Weights of a small transformer language model.
Architecture: RMSNorm after each block, rotary positions, no biases in attention or MLP, normalized queries and keys.
Training: a variant of Muon for these matrices, 6769 steps.
MLP neurons of a small language model. Each row is named by its layer, matrix (gate and up: input weights; down: output weights) and neuron, and shows model dimensions 213-404. Each number is 500 + 40 x the weight over its row's rms, rounded and kept within 0 to 999. Numbers have three digits each. A neuron's up and down rows have the sign that makes its largest values positive.
Before each neuron's rows is what it responds to, as a language model described it from the Wikipedia text at the highest values.

Responds to: Word-initial fragment pieces
L2.gate1547:534512526545495574528464503472457534505427510539496511556511520529460561513498459487554437456433495536477495446480495529477629478529549491558474502499540420437551486505542466524538464460497444528449529461480457565500415491526500552470496474433469535563485535480540483431478502535496469534505479383529493509531535504458414529473487449498506477567465460507498440516508499509521528457482481566434490491518548441531582524416507542477525533521477534482490459465480661485476476487550452510551527480413499502542550530488479501497516527503526564509563541448542520468484544432480480551
L2.up1547:437529474419513528514449514513499470532377502460504489460427508476446541537509511494504513455503471402511482447519519548548500571517505531494552526551562411495531495521500481503537468482510533545464504501472484529603430511525467488564546487519495462486492571574528509471500526510519484545459459496496532497505483525534491486514597542391506475480525545527569483467445478542510479528472512438513496587499507513531474540474517548550515450503468515575485465569501456509443540543537491502446535521542479481459451465456491591490481472444510465503499500513434474517471502516537437502
L2.down1547:487503545469456549476410479516526539486442538453481466495522485476509478492522508493493442473491502470494480498566572559449553529464469547552412477515511423480457543534551456512510452519456479478493508582499480543486442506483521489537513445553522510496442527530535456560595487519551535555489410478445461505494528463552483527474507534478513423475592475498567449539491506500472550542501516468506475538468487552453527537474475450542492497514517464538532457453507479443494494456479505521478456567489526540510390439517421551440554433522455412521551489504458496453466531500502461478

Responds to: Noun-phrase head words
L2.gate505:490470508491445511494499457511494470514488460471487546514473538476481441538452467513521491442547515506512495523436503453465536495450544494449451502531540421466553456515472503510587527547585599522566491501556477502489461558502507508602426515545517553451423505538541494460462525478480491518540485498475545592480506506418538523497467528459484515404442531466516546459522501535528528468517500494478473603456497565564505519524513459456471542504491537534465536512567535555568563505449530458572519540512485536398500501492475455508468468539453531505457539479440459546502589461399461489
L2.up505:497497431519479512511541502470611497540492479471468520561569497504488487503433486455513470509446476443512473498586491506452456476533417538571433526534492496486504468517430566509459466469435490543463494489477417527455516499505515506424516503486593479547566482459512428495494517455552465535501476546522541510439469528448485526438481486501461456556479480479485499513510450498507523496494533467493472485559488559539478469519465438512493520419501500462498497526492507522466558459470461453486495558543529473559506540486498545491484463529578489532504416518545427541535516539494469459
L2.down505:490476468465436509528511498514492452536483491430407505574584486485521503535479515446529507515550453456539465501514481504465563399553552457471480517489541496582491484470429450515468499556499447447514427447438528572385484369471520573465552548434544497528551447528526467502504441465572435492496461487589514502482567493456504525444486511465506535542520518480512454455455536513546466496486509540499536477500453412518482454397509478518450474457488526491581439516435550467519523450492506453581463532525525427500534492525482506496541447485520516531535428522583543547503492500479503454

Responds to: Word-initial letter fragments
L4.gate296:556516567557464460520463551542482478468504539459470485500507503501524482600514544533539493506518492448490448527488460551515544496552482605474545440501481527416455557471438551506506468507530428522522449544538481456510523501564533506528522554491523506544509463509509502587533460525530475445577513596471536508476518490508574487472541458537479486476527430538534524467556445561461469530481467452490470509485506551508461460434542506482546442462532491482450492477479495463517495503499462444426524476480407488503442526459446459459449543499436510504545524436526505498503569431493494477
L4.up296:496567502468461499476570451513470429466504531484500538501370468527458450489500515534521465460502526496547403519531467494480536450472494536433484494569472495520596485543534508493453455494463513491505540579534459486512530477502487465488494468471503476484441481475472451526448458523481476533558456479520540537488534485463500477476569484484418477463505536556510445506545484516516473597440477579578512537438476466473462477476549587501480506424469439478542525468568550500511485482577462505527462519470498522503473547538475466547466598588545463501485518508527499476545467525447537489
L4.down296:514507553512462495453551542499523479435480469520455487500552509496509478478547541463486540513577574548475517532522522451450522512505568517528572490562518511590523496499564492450469484487415515453471451482529548542536488458501501448488463490507521481488553504493467521536448533535499562570492508424504482474543506501459494514558482511528496494494498412557514453516534520501475406447543509444442431493533501428563542456499531442493518499456497510511513558491550502497511459481555534521481454428493482476560440522566529502445506571507462485491642437462541544518603482471524565415

Responds to: Word after "the"
L2.gate1242:528463524522502501434586439496460492470483523546503463527525482534491599505477551515483503539538496513511617533487458543576493462538487514563491428469538560545519478466515511489530526491491466508521511467436495523501449451513521515536492405533484566474517503480420534524486501443542519520498561499532491571497501509570525570543496524426451462541481533545492445511569504536461532495522546436521575515496524448457476501483470502442474565486518507482455472468561598545487485576510532418497502475530467492519516494479498505459524501495543493544559510380586490571571582466538527488
L2.up1242:499510499508503443545527486552497474526485497549499508551456477412593541480470485449496482515504564462529595499525447482506605507518481496527540514448496495507492562538465527521475548494498474547534513425433454461483527452457462550487469524496427516485564506452507499522494545508457542536494405514489499407529474534514556468482533544478513506559513511579502440474509581448423483579465496424517489538512524507541517579465491484497476476407537462549505505447490548438462525491474580496543524490471421422506560439450465486480496512429483510503467539497568456427531400506545435485
L2.down1242:515502515590516527471512465522503537476490495525504460452488505455461533522543484442449513493551480462463510490559481468516504509480504508355531469550522497480481490492550433470425535498534532494508541500482511482527455504527459489469476543513440469482464571478446543427483514496508515509482493555430488521495516559534506526542524516570512371524523515532511605558472457437431474428523520512553498499522510547447540491499497491534412494508506459431547510421507479508460565518474559531503527461519546551521480482525559491484565535465538527459422557513516526514498545540531583533

Responds to: Start of multiword names
L2.gate32:500564487396508476539579495522559526517513525475459509563567560515480472517536426453517499547472547529530396488478486475492543566503521533503482555512478507545474499451476509436478487497553463546436495527489454525512481468452508524538558477511538485497492526517501514471533500452509463516490461534482524496555505497570483542494510495517548507505503568533541569566500480519511551457522434530538474480539515484421451505495450589490469494561558537476468573541497541522481486477558494534483564492514530498442487509422577429483475541439439556465602503566503515431520505538486518520
L2.up32:490524575527481571591528518493471466510481535439491556526538527483533434465576454520510405456553491449484434501488530525510468468569533507574464498523461549479466422517482479525503547608435447554429484586526538531451516523482458578497532462564467504472503499395556523507544483472492491461438542427486446559511609521511397504507544456469510519494467492551532587481530541484521486485492497425553528496453527511477453468475491512504447445515544521554544467536443472517463489513578540482536540527533508502502499499477531467496486526565418505539511422485497525493547496477493490436
L2.down32:427482524545503488479520518525500428557480417472459437539471529468521506538437517541615487461524512478437482497484520479446551484519441563544516519426469502565481463439475514498483421439445483479472553573449472581508499531494491566525477555546491441521522536467480556530562471505466472447553419551511399526465530461553465583539509512490503466465523510549514536496547544501450434505492412540523521526558489538489448510524474538518443435487532496527482549521500560506403487447522540493472524497435465561489522514467533497546545462544505505419514511446512492453478442546453530534

Responds to: Compound-modifier words
L2.gate314:527496461517466540542450490534446509520454500475429445502514478551478449466507476518490415444474507573484555547467496522488415484509427488522497508444522583458529518456478531422531439439561612554564473518501473482505544530490499507597497535484519519604491403508560492514451498409527481513562522521531489522494534515450534502561505455492543487433509461495501543509458504394470547524462529542443504480488460455440474496535492476450479427504508513451575473452583500459548511500527492549548522473509499470416515462534506496525568436486482506480442515481475498543453504565520524497
L2.up314:514493504459548458463534510485459441439610451552502494496503478516486488528448456470521383514492532522526489492563515461443483472497535493411478566459520506497456471506484484544567501535536424525448541540543522371482447445479469548577518523479511496497457487501438575446516502481539449489459501509528460490502512505493574461417460467494478474531491471554512473478473506454519533537491565512522529489488482465493502475480508462457464474523530434550445473417502485501520491479483546466484503572521489527506477603480448478561470425540509519487484485483430530447451480524538489544
L2.down314:523454586450543544454533449431518450462489547485571554554532477530483449557484554477525528477579534478461539457532541540495515515533482430507537456497485475513541507497485474512453488577482476405499522640510415481476556427516450461596545499531458494531451572510421427431475472540531413482444471524472545555533529482476527435508451428482462436541473440485506527491443503435485434474590461445504521543453476496517510461536588487538469518537556469495407508485443464506475483478497516410433508514525537573523468580499496509457411619473435503496473473520541564499478511409526465599

Responds to: Start of multi-word names
L4.gate341:538455503475472563461477450447470551504446530506484442435462517455561515423479448445469488481459498500426568497531453501466498558472553537442495478529473453532484484483569487488536557468500478493512512522463455487482552503539555445576489423459444494493483543540512516448557473493484470478464472469542563479458483491590520533505518479499505514501535473543502449481440422529558487477586549538522488545494495511504549475477503548486466509449548542547510468515512499512541501419508463485579568551544535487458431471535581516417537432491519483522548490469529500470484491478503527530
L4.up341:477518517510530495508491538510491502529506415451543501459503516496474526527506440525470556539459522479471564518526470435509541463458502533516516551551514502493514411595469439480491465507466503470495549454498430476482485557502631487478439514401480504539502498537517462444468531538463485564422457523488542580495488456495520497445526517565549474481439479432576484487448470492485547527513524466477483559478484488482477504462496469578545473537533420534430539477537519531500496471522468477513456496583452474472508467464443436511510575503539527514500512537535486507503605514498466432
L4.down341:503503541511535355497475467476526451512518542504498547480574482537487470456500573478509459480494485504421520510475463469420462447483446466562518491515501532470595509419476532441475483517481535577472504503501519571530495506484577484492443476589500486498510482444515462438504469510546477531579481466500442475422498499485539533530391517502462533490485528517535454448498474518513479528513464503512502460512587493523469441514470459540500519500454548423465499544473483506552489523453474481542463516444507461483455515484465622523500563503454467490445480458514520477511469542502527470

Responds to: Domain adjectives and commas
L5.gate772:506490588532442498513528542472471532487554504487488595474540471567496494486551444561473476451485538591548428419438509493431514509499463477499500509501504543473479514492473544478464501496508534446523537486516459514488505530591507478508532477444558489570473481521510509523442527464514522524536550489463498493506450548493552508476472447568479483514446516557511553465559443488526455551477549424551488502497486468528508406544574546496507475487537539557525499619531472462469530511452508509547565405510417503543500489479453459435482488443490522491514562541498534537558535507472562465
L5.up772:412455477523499537491524467550449546512556541514575506560476506511539476586498529511456391493472482510512520471455482466511564528444516531450502471482497530440484472509447548508510492485508469459487459518462503496542510559517483457590447592585506595547499509411481491443546453523474466533576511390499488547527443603526527453487448455576510514526510498497500506462470394551515464522466517449523478486488458435527466503548529478531484508544534438499572504524619507493474503441479547459437537483502483486444529529594493501537499490475411490468469557491449517435541451489484464501
L5.down772:487464515523542514495528524474520464461572476449512486525513426484501472478559475507479501501528539482528549439572436539524460524460475452529514445461586558433550501489480551456534554500520567430518476481545475562503530476477543548506472405501534517478556488585513493464472485554521499485427488428457517479493508480431491478562490494530427501588469481484529489471562488493471504477563539462472515450490388495525503488489533467503466498528506548451496544489540539465539569420503466427472563469502558579516511483445556447516489472560405455480485531519478496523551453524450507569

Responds to: Word-initial letter fragments
L2.gate7:512476532512558484451472524445442526557368502472439438504550531536491520576550548435544524497467497435501443530498470522491490523505515495482554548451465491445524538477488513462485546468500538559483520501573441561491421529494532516483479498524531566490466458454578520541542551467590523461511450527536464435501469444548409434489509453452525540530498436500541522467566470504521493553483460569481471522540457469456486507492462498544537465496485417525512500487558446493506435453498482512427481470520518533497561467568455450554510467526494463516503505441524450565506506500503551559
L2.up7:495495510535522521502489513508494499498439405424506492491548495494497534467598510508454471522516502516468492501476476519465439561466516471498486518616488483420511518485545479415548561413518545487499522439495470543480436555468562508454508545500481532514501539527504489497495504517505501491491482488532464449502489474521477466418463482516568483472496501528525511527465527426446469495481578519468477598572479496546472481474508521510567456519570480515561534465522544504441439478493527424463472531461492492533557527537534463502514499412462484456539482514477488463498504559568498561
L2.down7:545473523450495528480557497505467564436515468515488465510428465448545504438507447442569422533584515461542441530521491497506489495492460534476553479471512500516509548550578469492518484520459538454543471589472531483548496514431493495520526507502489514565527502602458442431436587480529548438548442439458450471516521473510463453458568478478467458519533562469525527526572472501444456474529530546506545484548487536505464527559533513502409513489511513545572597493536534515528468455416514410497535440475506520468505456575437496508509519396594545514479533507508470432544583498475457500

Responds to: Colour words opening names
L4.gate128:527536481525478486486480558512521511522480504504540467524471484496564490586511474473539523456486406499458484505497476457575514550511511545450445522449486540561477488533514522499541415505534469521505495538567464521506529449533537431495484471488486595485493433444502504478497532462439542545476504467494512496489441451558440545497541504518460531467614552450541429495532535388442554488503451441544541477459508453468500489485546523555382525479482521474489494584465519501505483481542566341500511471524451513514445504475499524471533499484542549429525480418503478468530530463474441522
L4.up128:478522552535481504529444495502493492498517485536492549454469424505454464450469500499448562551463455478595520498500507482530465516501499547476452461512413514495479523555459476474442439545598463421427418493474461440531568482434516567447475549507514491498510494533573554548555473539488507543536495486549488545504476519475449519548490469505483424454460464471458512549486583485555459475479490524474507527493380482425506433409416499498512499592450444492499489467504491549420403491478442507502571520536489483462487475442523490516525538465509519528485461486584449552440477504461449483
L4.down128:503545497491441447525416554501468502459481494477455519525554501455562517420417497503575583524494483463520520439507506396484479475553506439554490519441464550491574439523421532496544505474529481454489522483498441597416529540459462487551479513569555479512541474527500410444459532510478480435524498498494436527507448511445486512472487445560516469529546517473500517472522507531576457432555502481550533423476446528546506509509533493457484456441544494508534482537463587534476550519441569499491518460485461523442530521454471536502516462525499464475515512492559513524524485437429553542

Responds to: Domain-classifying adjectives
L5.gate436:455456494512507539522495466518494509562525489542527511607498447530572508498492402459494485500448489470511504524465486448476479558500525531468503468513424447459457519550520524490442509524477447472527449582513512444527583500506545427467559508522479486471470495488475510452465470452488473448495557565552496491452534489550495476506527527516512441533499508557496402517460438491430543492510465497435541480496494549515550543520498467395546543490517576433593490526507465513496465544522451498464513496475516490504492509484501541491449467604482461422484458412532534476481477516498516507
L5.up436:489532539512499540520407459434505492515516501448429454473530477546452443472520465549479492490477505470520578514534538518440467540528535532532507477541497544514474489510585436440537497492541476418489586482542525463527470506485502474470513541514492433550543540506525529476450469479513444466478513496522404500517476560546507492461453512522487521508512524481478453519555476571458475497496430523531541497523455467493495498460488531521575377519522489509487457537502508470451469490523509544491497494543467511529494461558502474506500509464481456430524505478547502500547500419452476473
L5.down436:517434508473513508522562502560451495533496542521550463573517423547532458473537509487462531437476421437480437477502513466523492479563561522489444534414465551492500562572517453562510479549548497516474515475496499535490512520545527543489448581531522449497487500495510480486484469543495418504518553540457483512517411482481477491486477601447526476486505473472523539550502503506443519496469482477487493484442536513576468559407547538527478487574422531459427485418543488518554485472445504488494536448509483485425526512518469486578436503526481490495475555511518504516386430555503479445

Responds to: Word-initial capital fragments
L5.gate771:531534555488549534501510574495538403434484459479434517530519516479571521506536507470544501516494556488509546567524467522506454448536476498495416529513553520501492483452479484453535421532561517496486374535567489473482476507450487480466471470501582504451487473511515469517439521446577529508520495463485498455510471519506489571488503518462513574476560561508541494493514462462546545449524509465519491517482447485545499519466512458445470479508538492535579489482463540434567470470557492516549519485539494541525500495529472516517449509519524435462459466524497510540558470483509562458
L5.up771:455513549492455513468557525499488475570462515462512464505433514559488540465577558456555458443526533496437541461474491471442532481474496552471522460454489528456499442453511473569500540439464525522502504502560521548556509469468505471463529560550501534552548469498502532428561537504521465504556545540454544451478464425479477557508481450509537493517516587539497455447520503481488504488552556473565521460523429540500433514470494598500507553519486472503469547514537519477496477528539590457478427528526476568502392573448438498466442551506460461462417536513571510514497541524511566509
L5.down771:517453472564512538517507491575573483494531492515507497452458454510461519500527448519533474475460483532494529553513485447486473453424560543505496464514561511493522515486527503488435481522584467537466438511437532454463581503511509495467536516547482544593557457478512513448517438481503512548475516536457568502496517439457454532465457529583502503513458525487552559524520526478454447497513449514433454504553440491448465529465479510523508537571507419472505474516455525496493544513483585461581483516447453537475475510460484534542525399472489537473460448497477572510515501492518554437

Responds to: Word-start fragments
L4.gate1249:518424472537482494483575495525579525535505479452559463515470511503555560431483501457523403523486471486461536435464531514486465459481523572551501455487491523506532569440500575484503495459585511508573490507513484460446529483526488430493489540505452496535449528530439541474545429530536498457459525508558564468503448528517527430543528474545444490446474462528468474555535509485502550515503581503485542473488519501508511516519554470432514517445484482546586448502542401576546505511457560564513528474543476556500577456478498485522482500546495464507518469541513514460485474469554511538
L4.up1249:538488482488534552513490537519479576486516511509548557476510413502495504517450546513524462467457532436531492526444544511528440438509535488511521489484412493443544511459521495512546479526466408457441502436437498473478483521554539477565497521547476536477479523532566486506499527531480544474555511502541456447547463491548459513459480526518531532512451452520422547530555503511529442460523514460490570473599503492523535512542485549521535512525546468541451500499552425500531581524529463494555521448499498486494524484524580470504504482479406500529402381441474485463524526546461563515
L4.down1249:482453587497482497456557565425510471484452541492549447495362535545602471548523503472526600540548528504424494528538499507403511488498461508453517417458508528454494575458549480458520477411511482532498448555459481533469487458510526443427540511481478477456483490480487549543520459524534481464480497559520508536474474555466529497510465488528510443498535481521448495497492481520444473490460509527554416443542543530538501512503542499465492486522473573447489425484564530515510432509509538502521508436565496509479528463526515546505572486416506486467517500583455598461484513475505509517

Responds to: Word-initial F fragment
L4.gate530:502411513501501532541498505529411558525504509533561428595491556509524516553497454526591533454441414472464483555504494485451566497516566439479502543484415472478527504574563493481492513512457512555558425569421540534559501529496463515497434491488495431476559464472529453461508565521483527441470529497519544523516467452558567504514568521432480491574487479559489490531476501525485491450549526480576506465526525515465537476470478508428549462509557541523528534531504453573604461478460461519560524443569522535494487450396427535508468458527528479494449503513511493425450520475529521463
L4.up530:475488501480525489426535521530495536554507457581527455504445459492482521472553510511450497463498484514465542461484505552505509517531440451512489483643454555484508566480506463534562533518489540467500464523610467510457469517500468516509492551476518448552459498496461469448510528465525598473520517521540487526530484493563490442450467554552557507591499488513460442456490467553515503508505543487432487456503569537513494483446461455489505538476528506547502516529443445561571539525538516512502557462442469534524520502454545503491591493546386532508545520541469474433550489596481479558
L4.down530:497490506552478503493534493501507508490552528479474507524507507500480534452511570511496571493514512506508527504489492494511592433560487568458495505476573521524474453498592491512440536508476535509490431486527409491599501539412450554463459522537452457480505457437551465494558517525508462480503506522526455503549476445518505450455518510467459437547440516514448487521473537569465442482592483477498467492543536496515502472478499427461523495469534483526530446534455502564559469428473519445518560497547536437489490512512502505510456488527448424576492513445540500504607477494466523505

Responds to: Decade digits, proper-name fragments
L5.gate1699:487515407479573531494473572562504563462553524489565525595477507501502529521533532430554503522488482473494505480469551385496417433541519519459476486453504506451513492496476543534481492513479483476503529538500428530492516420477528494530478506526567514514428492457501523532531570502496522454497459522505551473548535554549480538500484443504481543416514503525524523521500502455440583489475488473468554488502518523531469477508511434488478590460564510523468541492519459445484422478443562483554459554496436479517502464507549451418445610489580486442565498473521509538525498499489475532
L5.up1699:536414484501389465482554492541535501467524455556497408514466410471492554546578449492439494556550479428463529530481498526545485496576483554530528519442534525535478503512502473462508469461494501536452489489476469468531555497565492523478528490461449580457519552521479484486518454539492446568507503556480554549509488457448494498421537429525468468444530507533487467537459569453497506455534517500493449581404511478488487498515508539431475513564535476591514487453553525520482545459558516484450480472567435521539457478474476506518610514467496541445503480476517468464446537483493493511
L5.down1699:587473515536479508457546466470496562498513536475575464473479527496445514508531432488573547527487511404506476436528456478472528525521515532467472467563496529586426526497427465485549441499424517444505509512481507518537512530496491525503557532452477501527499479460478490594453558516548519499561534544512588534392465520522487539472469485497489434513538374578413516518485506479487474486528509568452442507540487486426528516448491473548480453537608452479596463542492510539534459473529460507465555509549475475571467442491478507516534549497549474490580542525514483487493483476497512459

Responds to: Domain adjectives before nouns
L4.gate1059:511466480434465513495437464486536442469461456505508496426481505581500451536506553451517500537464480475523481491543540525491459458428528549505446499538535510441510539449518540502482475543480479507476464581490457559473517549477517431514438520546457505471473457478471498540509408537512541468528524568469514496499538534504535458510437487524519512416505540584499443461476529544471539511509505496604570509503545488439511476507553529469617491460486510563564494475522426516507456542569473508588489482523553465525495532499528481479544470525510555593481511540476535546492413538537464577
L4.up1059:484548458513559469471418497537564515567499507505530499466463471500523509443569450516513458529478402501536467489532584478500437552524505532536503551497469468548514480473570502518522480505537470541550553452471584545488444600531467496476545478487491533491468426548538478475498467556519569500503558468520471490459442437488555509513476499432571464465417526540434495565480485423499476493583508395533463421410561522560566500502464407465561499491484515507516513510520447539524562435558504488587527479488479467467548542512454501552494457476493554504493499423544525453524557523538550495
L4.down1059:531508513541462468490444422522463521439434513486447522475510542566514528523429494528501599469431472459516535512476520555498445515522561527545510469535551533543568573520521534519444482556485498514453508501554509485526503563476528479480433469484495549509422522470460480480449422485523532488524506530464469560506526476500463472468485501541530450455465559612437487466578548518527559524538402519478460572496412498483476535532529520438546510547523476577479465503479529533537516566477426518599460516547562488468497507488542519532511436530509539535509520461555502467494509544558477509